config = dict(
    n_layer=14,
    d_model=512,
    n_head=6,
    n_kv_head=3,
    head_dim=128,
    d_mlp=2048,
    vocab_size=8521,
    activation='swiglu',
    norm='rmsnorm',
    norm_place='pre',
    norm_eps=1e-05,
    positions='rope',
    rope_base=500000.0,
    rope_fraction=1.0,
    qk_norm=False,
    attn_scale=0.0884,
    bias='qkv',
    tie_embeddings=False,
    parallel_block=False,
    init='normal',
    init_std_qkv=0.0247,
    init_std_o=0.0,
    init_std_up=0.0247,
    init_std_down=0.0,
    optimizer='adam_variant',
    lr=0.00058,
    lr_mult_o=1.29,
    beta1=0.9,
    beta2=0.95,
    lr_head=0.00924,
    grad_clip=2.0,
    warmup_steps=540,
    schedule='wsd',
    decay_fraction=0.262,
    decay_shape='sqrt',
    final_lr_fraction=0.0,
    batch_tokens=65536,
    seq_len=512,
    doc_mask=True,
    train_tokens=519600000,
    steps=7929,
    dataset='wikipedia_en',
)
MLP neurons of a small language model. Each row is named by its layer, matrix (gate and up: input weights) and neuron, and shows model dimensions 0-95. Each number is 128 + 24 x the weight over its row's rms, rounded and kept within 0 to 255. A neuron's up and down rows have the sign that makes its largest values positive.
After each neuron's rows, "fires in" lists the words (lower case) most often at its 100 highest values on Wikipedia text that the model never trained on. A number after a token or word is its count.

L2.gate127 [139 141 152 171 139 143 117  99 104 142 154 138 154  82 140 107 119  82 131 148 143 126  68 116  98 116 126 122 162 144 129 172  99  69 181 123 140  91 115 134 134 161 115 105  82 124 120 161 116 167 115 135 150  96  92 163 106 137 154 139 138 116 112 129 135 173 133 146 139 112 128 181 158 100  89 149 107 128 121 127  95  77 129 150 145 138 123 130  85 114 128 128 146 173 143 148]
L2.up127 [145 148  92 159 137  85 103  94 111 145 165 104 166 167 159 117 135 110 160 135 100 137 149 126 121 153 135 113 141 104 127 146 124 121 110  82 156 122 104  88 128 134 121 127 140 129 124 133  87 175 118 157  90 158 124 175 138 140 110 201 154 148 103  96 137 139 116 107 163 102 165 121 120 111 132 116  91  82 136 108 116  71 182 146 176 120 109 125 141 138 140 186 104 137 133 150]
fires in: "tour" 13, "horse" 10, "competition" 9, "cars" 9, "contest" 5, "championships" 5

L2.gate1101 [136 136 154 133 111 116 171 117 118 148 148 153 153 125 102 113 130 119 107  90 159  85 114 137  68 141 127 124 127 123 197 142 115 127  93 133 143 117 135  75 100 115 138 132 141 154 113 150 116 132 125 103 119 145 147 126  86 160 113 133 117 149 143 131 152  99 110 136 112 131 156 182 135 118 131 151 201 115 156 124 137 117 123 171 117 129 137 112 115  99 142  73 120  99 131 158]
L2.up1101 [125 119  95 111 150 144 115 115 143  93 170 123 159 164 151 167 150 126 107 135 146 118 103 131 121 109 121 117 125 100 105 144  99 121  96 166 148 142 164 122 105 116  62 150  91 147 118 168  95 147 130 107 148 151 106 153 109 117  81 189 124 115 124  84  90 108 155 120 129 118  90 175 119 100 124 147 130 127 132 119 119 142 169 160 154 136 121 131 128 161 134 121 127 113 142 145]
fires in: "built" 17, "established" 12, "opened" 11, "launched" 8, "purchased" 8

L7.gate436 [121 124  94 125 131 120 106 142  95  95 127 108 153 157 125 128 130 167 130 154 129 109 116 119 115 150 168 117  96 119 140 102  82 120 110 133 135 134 107  92 114 108  95 101 125 156 135 151  99 136 128 112 115 122 165 170 136 135 134  93 148 115 127 128 130 166 116 122 107 109  92 144 157  87 134  99 139 105 124 111 112 128 139 121 142 110 134 105 116 180 132 147 131 158 138 145]
L7.up436 [ 98  86 107 134 100 140 114 156 149 133 128  91 164 141 111 144 144 108 120 140 123 136 172 167 173 128 124 124 109 151 113 150 109 158 102 125 113 176 126 160 128 152 139 130 108 153 167 162 192  97 138 144 129 130 134 127 134 123 115 102 119 134 153  93 129 137  73 119 132 121 108 112 143 112  97  99 106 118 162 169 157 134 165 139 116 127 141  78 117  78 133 114 165 143 117 140]
fires in: "on" 67, "for" 10

L7.gate1549 [128 172 152 161 115 133 144 124 101 156 163 114 121 125  65 152 125 127 131 112 153 137 110 142 178 163 109 136 116 144 126  90 141 150 138 115 149  97 136 109 103 122 116 142  96  90 143 107 145 166 120 112 138 111  97 132 141  97 118 103 142 149 192 104 150 129 112 137 160 200 107 122 145 151  80 124 164 135  92 117 148 112 135 132 155 106 115  98  47 144 147 135 148  96 164 187]
L7.up1549 [133 161  89 146 148 103 170 124  83 143 131 136 111 140 126 102 137 138 128  52 150 156 133 137 133 110 160 135 152 145 175  97 113 121 132 107 111  92 133 146 101 116 119 101 135 136  99  83 133 114 107 168 143 107  82 101 103 120 162 120 122 147 166 153 130 116 123 186 164 161  78 125 125 120 111 152 161 122  98 133 110 148 147 107 116 110 120 127  81 132 131 115 117 112 154 112]
fires in: "to" 38, "into" 9, "finnish" 5

L7.gate117 [106  80 141 106 159 108 181 159 132 135 120 165 128 139 136 115  99 124 152 129 181 119 147 129 138 100 168 131 144 111 141 130 108 120 136 143 136 138 101 122 130 109 130 109 136  98 118 146  94 136 114 162 128 128 107 151 109 153 147  94 115 102 152 174 116 125 162 125 136 163 123 123 145 111 114 142 119 179 126 110  87 128  96 145  94 120 123 143 139 121 194 104 129 152 163  90]
L7.up117 [118  98 136 140 135 138  98 159 152 137 124 147 121 144  75 129 145 109 140 130 115 128 130 109 135 118 201 127 108  97 113 153 185 148  91 157 101 153 145 109 120 113 131 118 151 114 103 113  99 125 150 170 106 149 125 119 116 157 130 145 143 116 109 132  81 140 146 106 122 153 140 149  97  96 131 156 125 134  98 153 172 108 143 104 124  96 132  93 127  99 159 134 119 125 138 118]
fires in: "and" 70, "by" 7, "but" 5

L7.gate1360 [134 172 162  91 125 161  95  88 125 120 140 144 129  93  91  99 131 126 150 117  94 142 141 141 113 114 120 171 122 121 154 148 107 154 144  85 116 108 126 128 140 113 132 115 105  94 138  96 144 146 145 145 110  98 129 116 144 145 130 122 124 136 125 154 132 136 138 142  85  94 123 105 119 138 107 110 132 139 151  80 140 147 130 178 137 134 110 114 131  91 127 138 145 124 121 107]
L7.up1360 [183 118  93 130 144 163 135  76 121 114 106 112 144 123 122 130 120  88 140 121 111 134 102 184 127 129  83 105 127 156 130 145  76 127 140  85 103 107 114  61 114 145 108 128 132 142 158  94 157 132 164  56 128 129 125 147 168 155 133 126 146 123  71  90 109 146 145 130 164 148 116 148 135 117 117 154 146 136 132 101 120 140 138 176 125 151  97 131  78 124 128 135 124  97 141 104]
fires in: "as" 38, "on" 13

L7.gate522 [133 124 140 123  82 106 103 126 105  98 141 177 120 165 123 163  83 126 120  95 112 146 125 136 143 171 148 141 105 100 115 101 126 153 143 142 168 141 142 140 165 113 181 171 104 178 124 137 114 125  77 159 108  91 106 142 104  99  93  98 116 117 107  73 141  90 116 109 149 171 150 102 150 129 109  86 164 131 115  90 178 146 174 116 120 143 142  97 120 141 118 159 152 100 132  95]
L7.up522 [171 108  81 132 165 130 109 149 162 134 107 148 156 153 105 122  96 133 166 116 108 128 128 102 164  98 148 104  79 186 107  83 144 190 138 105 153 135 121 146 102 181 122 144 129 136 140 155  78 139 133 139 168 108 150 152  70  77  80 136 135  88 158 131 144 122 104  88 120 189 139 130 158 131 138  92 131 112 115 103 157 140 141 140  97  75 146  94 128 153 129 180 152 112  82 147]
fires in: "his" 19, "after" 18, "following" 9, "mathbf" 4

L7.gate595 [115 105 116 117 103  88 153 121 107 119 178 143 140 131 121 168 102 109 139 134 134 104  96 130 114 109  94 150 115  83 167 129 135  86 141 117 149 119 120 100 162 138 134 146 101 146 127 102 112 100 138  94  86 116  82 152  96 123 163 108 138 138  98 110 150 108 146  93 150 123  99 127 109 122 142 100 124 170 125 142 120 103 127 116 163  86  92  99 104 155 125 105  95 144 133 163]
L7.up595 [114 119 112 154 127 109 129 120 136 142 112 146 157 131 157 125 127 148 161 129 121 111 132 148 178 124 111 142 154 129  93  99 136 131 150 140 146 120 142 108 138  69 138 120 150 156 105 121 142 121 137 131 128 109 144 137 132 126 121 115  86 141  93 145  97 122 135 142 123 170 126 120 108 115 127 137 136 148 126 132 159 150 129 157  87 115  72 134 118 100 129  95  77 127  91 127]
fires in: "to" 73

L7.gate2036 [116 122 141 132 136 151 140 124 180 157 114 190 134 152 107 135 120 121 122 156 116 115  89 158 146 150 165 134 135 121 131 129 101 103 100 149 135 136 141 129 120 107 135 124 121 133 138  86  95 162 116 102 103 137 114 169 155 142  84 119 121 105 118 124 107 137 117 114 120 126  99 130 124 127 125 142 155  91  97 118 129 133 148 118 135 129 171  98 138 136 124 142 136  83 143 159]
L7.up2036 [138 125 130 129 122 152 134 175 146 150 105 139 113 136  94 129 146 124 124 127 105 135  96 136 117 141 175 127 169 141 139 161 140 109 110 111 109  93 120 135 125  92  82 111 143 164 122 119 113 112 127 119 146 105 100 118 129 143 155 148 120 127 159 165  78 121 122  87 114 166  94 145 152  96 141 131 134 125  76 173  77 123 149  88 148 125 172 126 143  92 142  94 134 109 137 115]
fires in: "be" 24, "as" 18, "was" 13, "to" 13, "being" 6, "become" 4

L7.gate1536 [136 123 105 166 145 115 118 123 124 125 102  94 142 128 120 159 118 135 132 162 142  94  96 114 132 137 184 144 122 196 153 155 153 162 125  98 107 112 129 123 121  81 112  69  89 143 143 111  81 158 102 136 145 137 129 139 101 133 114 128 162 119 141 118 139 143 115 121 103 124 158 112  77 108 176 130 152 173 110 134  56 121 136 158 172 108  94  84 149 166 132 116 120 170 105 194]
L7.up1536 [131 108 149 157 155  84  87 112 158 143 166 149 176  98  96 143 148 158 139 147 120 155 109 160 121 119 110 106 137 110 124 101 113 131 147 133 145 134  80 130 130 131 132 112 105 148 157 164 112 131 156 138 143 160  98 168 132 107 144 153 169 145 149 157  83 136 162  96 136 112 102 133 155 120 105 108 171 120 168 107 140 144 145  80 145 126 154 128 116 143 129 137 130 122 134  86]
fires in: "he" 59, "she" 34

L2.gate1820 [108 134  87 125 107 152 123 100 125 148 136 144 123 172  70 138 139 129 120 124 124 113 104 167 142 115  85  98 116 132 113 104 122 112  74  92 129  99 125 119 124 145  79 136 112 124 135 171 129 116 131 135 108 161 126 137 116 135 100 126  92 133 148  99 119 156 143  95 100 147 155 161 129 127  99 125 133 120 140 126 178 142 104 110 113 107 130 136 104 158 122  97 149 104  91 127]
L2.up1820 [125 103 105 137  84  97 105 108 149  85 116 108 134 102 117 100 137 150  81 123 120 162 153 119 136  99 103 139 110 103 150 139 111 152 145 156 133  98 135 154 144 128 133 122 137 161  96 105 123 133 107 132 132 129 121 120 160 105 110 128 147 133 125 160 154 171  97 136 141 168 150  87 132 120 127 121 105 118 143 161 109  95 125 143 108 138 101  99  91 124 117 143 137 150 162 142]
fires in: "on" 85

L7.gate492 [ 92 143  88 104 143 148 121 178 107 142 151 144 145 138 107 144 109 145 176 157 150 110 126 212 103 161 103 110 137 139  75 155  99  76 166 128 166 133 115 115 164  77 157 127  71 115 156 122 144 102 106 148 152 130 104 149 167 135 107 112 110 119  73 103 150 149 154 139 142 108 104 145 131 145 124 140 145 103 148 141 121 135 137 109 126  97 104 144 119 160 119 108 136 150 117 129]
L7.up492 [133 113 106  87  99 117 114 130 110 115 114 108 119 137 114 147 124 122 149 180 103 127  92 100 163 121 159 122  99 169 132 126 126 160 136  99 118 120  86 128 133 133 140 152  98 152 171 149 118 139 153  93 114 157  89 112 113  97 153  94 159 127 129 115 132 120 158 114 125 139 134  59 127  69  98 121 166 103 136 135 127 143 110 122 128 151 133  94 132 136 131  68 118 118 117 118]
fires in: "for" 87, "dairy" 4

L2.gate741 [114 152 100 136 132 137 113 132 115 147 104 126 102 150 117 125 125 118  90 164 150 142 133 126 159 120 134  81 135 152  73 129 151  64 128 135 158 102 162 142 109 100  98 132 112 112 145 147 133  95 116 170 128 118 170  91 106 108 107 101 120 137 105 169  98 111 130 111 135 131 140 139 162 153 132  92 123 125 109 107 110 134 198 140 115 140 145 149 165 151 151  95 134 106 132 124]
L2.up741 [141 138 159 102 160 112 142 115 137 143 136 121  97 163 147 115 167 123 128 149 126  82 155 127 122 176 138  89 120 138  83 130  86 154 114 113 129 133 182 119 144 148 115 158 104 149 137 138 126 134 135 100 131 138 149 144 116 119 100 132 119  85 120 121 100 116 160 142 168 152 126 119 158 138 148 135 106 157 114 116 144  87 137 114 110 165 144 133 148 155 128 134 106 146 126 108]
fires in: "competition" 16, "system" 10, "method" 8, "program" 8, "technology" 7, "plan" 6

L7.gate1002 [125 132 132 123 124  99 144 113 128 135 121 149 107 116  81 103 175 128 126 109  77 142 122 129 140 114 185 171  86 112 143 119 116 147 131 174 150 107 194 161 145 100 113 109 109 144 117  92 121 131  92 122 121 115 131 113 119 153  96 115 140 150 132 156 115 161 133 117 143 118 152  95 151 172 135 102 109  91 100 123 139 124 104 108  90 187 109 131 100 118 117 120 162  98 127 135]
L7.up1002 [108 175 155 127 137 147 127 102 115 124 193 163 164  98  77 129 123 134 115 151 123 152 101 127 124 170  86 115 129 110 142 102 102 109 106 112 113 166 100 117 144 175  93 151 135  95 135  97 116 118 130 137 105 155 101 143 169  86 153 144 170 104 113  94 129 140 147 102 147 105  97 176 149  40 160 124 195 146 124 115 123 122 133 124 148 113 119  94 152 129 112 107 101 109 119 118]
fires in: "along" 22, "on" 11, "until" 9, "quickly" 8, "across" 8, "at" 6

L7.gate237 [131 102 136 109 177 133 125 126 121  88 147  94 154 144 117 161 154 126 118 114 143 143 134 117 100 134 113  72 123 116 107 119 148 134 151 145 139 111 165 100 131  99 109 122 106 142 122 144 112 126  81 104 153 128 159 124 146 142 132 128 115 161 131 115 107 106 138 132 113  98 135 107 141 127 118 115 141 143 127  95 119 146 111 131 147 127 125 134 110 131 102  94 184 147 111  90]
L7.up237 [178 142 114 126 155 137 190 127 162 182  80 142 148 132 135 137 134  93 169 136  96 102 108 145 121 155 106 132 123 135 135 104 117 102 147 167 140 136 135 119 119 154 138 133  97 168 127 151  74 107 151 111 127  81 133 107 154 159 144 139 160 151 112 149 123 118 146 113 118 133 133 145  86 136 129 137 113 142 119 118 113 139 121 147 151 130 146 117  99 134 102 176 119 156 146 132]
fires in: "his" 31, "s" 20, "their" 6, "house" 5, "lag" 4, "constantine" 4

L7.gate889 [146 111 101 144 125 128 136 194 129 170  71 130 102  90 115 140  97 116 143 136 128 105 150 123 129 172 159 134 126 126 141 150 122 108 121 128 154 122  59 109 128 132 149 136 111 121 127 126 103 117  94 136 140  96 134  94 111 110 140 114 206 104 112  90 123 132 164 122 111 106 163 142 133 120  91 115 128 143 132  59  87 138 172  92 138  91 104 113 157 146  75 163  96 138 148 171]
L7.up889 [167  96 154 159 117 154 167  72 127  89 141  81 123 136 141 113 137 112 103 121 108 154 172 159 113 117 122 161 138 128 202  91 142 128 164 126 132 153 131 174 137  82 122 111 116 150 142  45 176 114 148 123 156 111 125 126 130 103 140 129 133 138 133  73 160 124 129 128 141  82 124 101 135 127 125 125 133 128 136 122 144 103 145 116 132 134 130 120 120 103 134 135 109 123 132 127]
fires in: "he" 43, "she" 33, "and" 13, "then" 4

L2.gate1697 [125 157 118 138 143 137 120  96 115 130 158 179 111 127 137 140 125 125 138 104 155 130 138 141 137 151 118  91 131 106 140 134 137 113 134 130 131 134 170 101 134 124 114 136  95 164 144 152  86 143 105 112 109 139 118 121 119 108 128 119 144 108 136 125 138 118 149 105 135 116 143 108 148 132 163 127  97 122 134 111 127  87 106 131 175 127 152 109 134 149  97 132  99 133 140 134]
L2.up1697 [110  87  88  92  91 121 105 106 112 127 175 138 137 135 152 154  72 113 117 150 117 119 143 136 103 134 123 119 100 137 119 121 109 123 135 145 172 105  87 150 115 151 122 114 105 112 124 152 119 101 164 127 135  94 134 126  87 108 112 138 122 129  88 115 150 144 138 123 111  49  99 127 154 154 118 113 112 117 114 116 135 115 123 130 132 111 179 103  93 128 122 158 133 115 168 128]
fires in: "award" 26, "awards" 11, "festival" 8, "win" 7, "festivals" 4

L7.gate654 [149 129 125 135 127 151  78 142 116 113 138 156 151 127 160 168 135 107 101 160 132 108 102 155 164 154 131 149 101  87 125 134 138  84 136 131 111 137 147 135 153 134  75 153  89 132 141  96 138 110 128 116 110 124 119  96 109 141 129 124 108 123 122  99 119 134 126 125 105 130 165 152 122 130 111 106 131 129 123 125 107  74 135 127 110 169 150 139 109 114 118 157 163 113 163 123]
L7.up654 [108 116 128 131 126 119 120 188 131 140 205 156 110 170 115 135 136 150 107 159 121 109 103 131 157 133  89 127 113  85 116 112 137 107  95 139 148 148  91 110 147 117 139 128  84 130 145  93 117 122  91 117 112  97 118 162 118 129 115 119 131 135 114 151 143 161 113 138 135  98 180 142 164 151  94 137 119 116 154  95 147  72 144 116 114 172 146 151 111 173 127 100 146 124 133 118]
fires in: "as" 90

L2.gate978 [178 169 117 124 123 128 128 165  97 116  52 126 103 103 110 122 127 142 133 173 137  98 153 141 131  95 123 147 155  90 140  97 149 118 139 110 126 127 144 138 119 123 140  89 157 153 123 155 132 111 148 137 126 189 134 143 142 137 142 150 129  99 132 119 100 128 156 134 156 122 104 138 141  97 184 125 124 168 133 114 103  91 116 128 163 138 122 147 138  81 109 105 141 117 144 138]
L2.up978 [157 120 130 140 133 113 168 162  71 136  95 114 123 140 122 142 143 117 122 144 132 116 137 117 131 121 132 146 139  60 127 110 150 102 130  92 130 139 145 124 114  96 148 128 133 168 114 174  76 116 121 137 116 183 114 148 166 138 115 120 139  78 110  90  97 122 156 128 153 147 117 144 131  91 140 149 165 122 139  73 102 131  88 141 136 137 112 114  90  90 118 124 100 136 163 147]
fires in: "ukraine" 15, "mexico" 14, "chile" 7, "texas" 7, "vietnam" 7

L7.gate420 [ 96  94 141 124 142 154 160 115 151 101  86 122 130 131 151 133 142 128 101 144 138 149 123 132 120 116 171 147 163 119 167 142 125 102  98 147 102 155 140 137 121 170 109 164 137 157  94 128 111 114 146 114 126 143 170 143 130 129 116 105 116 114 159 191  83 135 156 126 170 169  82 179 124  84 161 148 113 169 105 111 117  89 120 126 172 108 119 147  75 134 107 126 113 113 122 138]
L7.up420 [117 127 122  87 117 130  84 155 116 104 191 145 108 144 108 129  96 122 112 113 111 106  98 150 153 153 104 121 156 143 132 153 102 131 109 102 120 131  83 106 155 142 152 145 130 156 145 107 156 130 135 160 132 140 129 116 188 119 142 140 111  74 134 120 137 158 170 109  73 174 101 160 113 108 116 160 165  73  95 122 100  65 120 159 150 135 103  92 118 113 150  87 137 129 178 115]
fires in: "to" 98

L2.gate1935 [114  90 145 145 155 164 117 153 141 124 141 142 125 148 128  82 118 132 137 116 107 104 141 120 119 142 156 118  98 122  93  93 123  52 132 124 126 141 127 140 151 130 139 127 122 118 197 133  89 132 145 153 109 133  98 151 102  89 107  63 148 126  93 113 103 118 109 151  88 116 103 109 118 168 127 138 131 128 119 129 141 118 102  89 109 122 120 123 179 124 102 130 158  90 114 189]
L2.up1935 [147 129 150 149 121 133 122 125 129 116 169 131 107 140 177 109  99 122 116 131 121  84 157 150 133 151 103 138  99 189 112 118 118 117 127 145 161 141 176 155 132  97 183 119 165 165 117 114  79 121 160 127 101  88  67 121 154 122 121 152 133 124 147 125 113 120  95 157 152 140 128 149 132 147 134 140 111 155 135 123 118 131 114 126 116 168 145  99 121  84 129  98 109 143 129 149]
fires in: "district" 35, "thor" 8, "area" 4, "division" 4, "lorena" 4

L2.gate1217 [135 110 143 173 147 142 120 144  96 140 142 144 139 141 139 168 103 131 134 113 140 119 133  89 112 121 163 150 113  98 114 148 129 110  85 171 145 123 125 121 155 145 108 137 133 114  79  98 128 147 141 127  80 149 144 165 114 131  87 169 112 111 149 120 113 127  88 128 133 109 166 133 128 108  95  95 126 146 107 110  97  91 145 170 112 109 148 143  94 113 116 122 114 116 140 162]
L2.up1217 [155 141 151 203 152 159 118 149 110 159 176 112  97 129 119 159  99 116 153 139 154 129 113 114 109 115 141 133 149 138 135 114 131 102 121 131 124 125 111 141 107 140 114 135 101 128  94  92 128 122 127 106  81 134 147 131 138 134 109 128 130 138 155 139 108 158 102 118 161  93 182 123 110 137 107 102 110 145 132 106 129 109 122 134 136 120 120 119 141 133 106 122 107 134 166 181]
fires in: "parish" 16, "village" 12, "hospital" 11, "road" 8, "county" 8, "river" 6

L2.gate557 [110 150 104 119 120 138 137  83  98 133 137 137 106 155 120 151 119 102 127 164  83 103 114 141 149 180 144 122 157  89  94 147 116 126 102 150 106 154 122  95 137 120 118 194  93  95 171 154 121 140 117 160 121 141 174 137 168  89 135 119 106  99 102 128 135 154 124  87 114 113 150  97 127 126 135 160 132 121  91 124 115 130 123 139 147 123 107 116  97 146 140 155 135 115 124 149]
L2.up557 [135 153 164  99 133 158 152  93  62 146 143 135 134 108 108 117 106 125 135 141  91  84 136 123 113 127 142  87 140 140 107 111 129 140  94  93 132 118 125 179 126 151 130 119 140 103 142 186 123 102  97 113 137 106 140 111  94  51 132 101 102 147 127 171 121 133 124 172 161  86 120 140 105 130  95 112 131 147 108 124 101 158 112  83 146 150 129 119  96 140 126 144 146 140 114 107]
fires in: "awards" 21, "award" 17, "2006" 10, "2005" 7

L7.gate316 [105  83 130 170 136 124 155 136 123 117 138 151 171  75 119 135 112 125 116 149 150  86 101  88 103 138 133 149 110 117 131 128 104 142 117 136 126 104 163  73 128 137 129 114 107 160 121 123  83 169  50 131 148 109 114 128 123 145 127  98 138 128 142 107 145 114 118 104 173 140 121 171 117 139 111 134 138 106  91 117  93 132 126 145 119 188 127 130  75 153 128 135 121 114  90 139]
L7.up316 [118 133 110 144 125 127 157 120 117 164 108 138 118 113 192 141 111  89 153 142 179 131  57 102 104 118 190  74  95 131 142 122 116 135 114 127 127 107 147 122 111 190 154  83 153 180 102 117 134 146 123 130 131 126 122 121 150 112 110 129 140  86 168 103 108 155 129 141 111 132 114 127 140 160 108 116 142 154 115 103 129 113 134 105 126 179 104 164  90 147 122 123 135 106  79 105]
fires in: "south" 22, "east" 19, "north" 11, "west" 9, "southern" 5

L7.gate299 [148 149 166 131 134 122 108 132 102 127 190 130 100 170 157 163 111 150 160 117 153  97 151 103 145 101 120 116 109 137 144 101  91 118 125 165 118 174 153 130 124 138 110 143 116 101 141 102 153 132 128 136 139 118 109 164 107 158  84 137  94 160 152 154 120 147 130 129 111 128 193 111 125 155  93 129 117 170 177  83 147 129 127  96 128 116 104 116 146 135 162 140 141  99 144 102]
L7.up299 [132 122  99 129 138 110 127 145  94 128 130 120 123 120 127 178 103 151 153 153  95 108 156 140 154 143 140 110 136 125 104 175  89 148 120 142 158 154 114 150 127 155 146 136 135 143 154 110 141 107 124 135 126 120 153 137  82 156 116 134 124 109 102 108 178 141 109 177 111 101 125 124 148 156 139 125 139 106 131 105 156 103 106 150 171 165 171 145 109 150 142 152 119 113 137 139]
fires in: "as" 82

L2.gate1198 [134 106 126 125 115 164  94 143 132 104 142 163 122 118 116 155  90 141 107 153 177 112  83 115 163 130 185 131 118 111 128 104 128 173  91 130 135 136 150 143 169 163 132 168  99 121 132 154 107 121 118 115 139 116 136  83 115 101 105 133 124 110 141 160 119 153 108 146 150 135 107  95 146 148 165  97 102 134 132 129 121 127 173 124 155 127 167 129 149 124 123 111 163 131 124 115]
L2.up1198 [155 130 132 126 122 165 141  93 134 131 129 175 144 143 130 177 115 149 151 126 146  98 123 139 114 139 141 131 157  97 160 155 133 124 126 143 128 149 130 116 117 148 113 144 128 148 146 152 142 139 120 125  87 141 121 108 126 132 105 129 124 120  88 135 132 131  96 162  88 175 118 120 174 135  71 140 119 150 147 123 126 145 144 125 157 123 146 135 103 133 117 149 126 138 110 124]
fires in: "south" 48, "north" 12, "east" 9, "eastern" 7, "west" 4

L2.gate1511 [117 128 163 153 170 130 140 160 109 153 122 149 153 137 108 128 149  99 146 106 168 130 116 104 135 128 115 108 114 105 149 134 100  77 133 149 109 155 129 109 152 154 121 142 122  96  91 111 149 101 126 144 110 120 130 147 152 105  97 109 149 115 161 125 108 165 146 106 159 161  95 138 160 139 105 126 124  95 121 130  98 113 132 154 162 153 110 139 157 116  95  85 123 100 115 147]
L2.up1511 [127 140 119 104 134 145 115 124 107 138 131 106 129 138 161 170 128  86 119 163 158 110 103 108 119 123 152 114  53 143 144 136 144  99  92 162 102 118  87 120 176 110 130 114  90 132 127 122 127 116  94 140 147  72 120 145 160 111 132  80 100 133 110 128 100 162 125 102 162  93 114 118  92 172 132 106 129 119 184 112 130 132 162 142 112 154 154 129 110 122 128 125 118 135 123 130]
fires in: "water" 22, "river" 14, "horse" 10, "waterway" 8, "air" 8, "road" 5

L7.gate1988 [142 119 147 138 171 126  91 132 103 114 127 154 155 131 128 166 147 123 142 116 152 118 165 152  74 160 128 121 128 149 171 164 172 142 125  86 160 136 110 113 114 162 127 131 148 150  79 151  96 136 101  97 151 101 154 110 107 138 159 162 147 127 152  92 152 137 107 135  75 126 108 100 131 101 108 111 142  97 106 132  92  72 151 145 188 105 119 100 108 104 112 104 114 111 120 167]
L7.up1988 [122 121 106 147 135 105 111 135 128 140 136 157 167 122  84 149 131  93  84 103 146 134 146 140 166 143 173 100 111 135 123  96 156 132 147  81 157 178 141 161 112 143 142 104 122 155 134 107  81  76 149 141 121 154 148 133 115 118 127 121 128 123 111  90 127  99 126 140 159 118 105 154 140 121 123 114  97 163 139  98 158 126 114 138 122 137 129 149  97 119 126 121  97 134 177 135]
fires in: "her" 27, "his" 27, "their" 18, "its" 14, "s" 5

L7.gate541 [118 107 118 146 122 136  75 139 161 126 132 109 166 143 151 144  89 151 142 103 101 147 135 135 152 126 126  68 148 169 102 167 128 145 130 129 155 154 100 100 113 118 127 118 127 129 127 129 146 113 133  93 130  99 177 157 124 161 102 138 152 146 167 116  87 118 168 107 126 139  79 127 159 129  73 118 125 107 109 112 112  93 112 104 146 103 125 117 103  88 135 164 124 109 150 139]
L7.up541 [114 134 167 115 117 114 104 103 105 164 118 105 146 162 104 120 125 133 159 127 155  98 126 126 114 131 129 133 102 139 179 125 156 125 132  84 170 131 142 140 154 119 159 109 118 142 135 107 130 106 147 116  71 143 129 141 101 132 149 131 120 146 135 147 149  97 132 103  94 105 179 107  97 120 125 150 122 181 171 123 114 122 148  93 124  91 115 113 109 121 122  81 153 166  87 131]
fires in: "his" 28, "her" 11, "also" 7, "total" 5

L2.gate1859 [102 139  92 132 160 129  80 139 114 119 125 105 189 136 161 134 108 101 183 134 166 146 140  54 127  88 152 119  78 125 113 117 103  85 105 124  96 125  97 151 131  98 125 118  89 119 102 109 100 115 135 124 118 124 135 118 109  88 139 111 141 106 168 111 126 117  99 129 136 134 138  82 157 151  93 156 155 134 118 120  93 147  91  91 109 126 156 151 163 115 165 125 160 128 140 151]
L2.up1859 [147 142 169 141 129  87 119 150  79 115 153 147 120 177 114 145 166 100 140 137 145 140 144 106 151 125 116 151 128 132 110 148 150  71 119 110 119 136 153 103 165 104 107 150  96 133 102 103 155 101 110 113 113 151 122 116 139  88 108 126 163 105 145 150 121 114 122 117 114 168 147 112 102 123 129 134 135 150 143 149 119 136 140 130 101 130 124 116 123 118 133 152 116  93 101 148]
fires in: "in" 56, "for" 7, "training" 4

L7.gate1073 [ 97 115 138  82 124 136  85 111 125 112 138 161  97 170 119 133 137 140  93 113 155  86  99 135 104 137 100 124 108 152 105  95 152 126 130 158 135 159 155 107 112  71 132 189  96 170 156 122 118 125  98 127  87 127 106 123  97 140 117 121 136 145  91  90 133 145 141 134 154 106 105 143 167 143 133 166 143 136 139 127  99 143 164 166 111 144 108 104 107 121  90  87 132 112 121 160]
L7.up1073 [161  92  97 124 123 108 126 140 134 122 176 158  97 141 144 149  94 160 168 151 122  99 106  73 140 132 143 156 144 144 119 138  77 120 141  97 164 123 117 105 118 139 108 141 122 114 138  72 107 134 113  93 125 163 149 138 148 138 150 137 143  80 151 131 172 163 134 144 140  99 116 109 140 106  91 163 182 121  92  76 137 117 132 146 114 157 122 108 134 113 144 140 104 114 108 143]
fires in: "by" 91

L7.gate1468 [ 99 123 135 114 118  95  94 153 147 147 133 147 122  84  87 108 159 100 121 116 102 166 132 122 119 180 107 134 129 133 139 148 119 139 137 121 106 139 141  94  81 160 177 134 114 156 115 150 151 115 114 111 132 133 141 126 109 142 117 104 162 136 143 100 143 145 136 154 154 130 177 140  81 174 107 154 125  92 110 107 133 179 129 100 146  91 124  84 103 133 123 113 130 136 118 135]
L7.up1468 [152 151 120 120 150 102 125 136  72  68 160  87 101 140 143 128 162 156 138 122 132 108 174 103 138 147 156 143 141 127 197 120 114 174  95 108 123 106 121 132 155 163  90 147 136 119 132  72 163 147 182 123 136  93 134 155 106 121  94 151 123 123 128 135 119  92 133 101 131 131 111 110 165 129 147 140 175 150 128 142 171 130 111 133 107 101 145 139  82 134 137 131 151 151 141 107]
fires in: "or" 19, "of" 12, "at" 9, "under" 7, "for" 6, "in" 6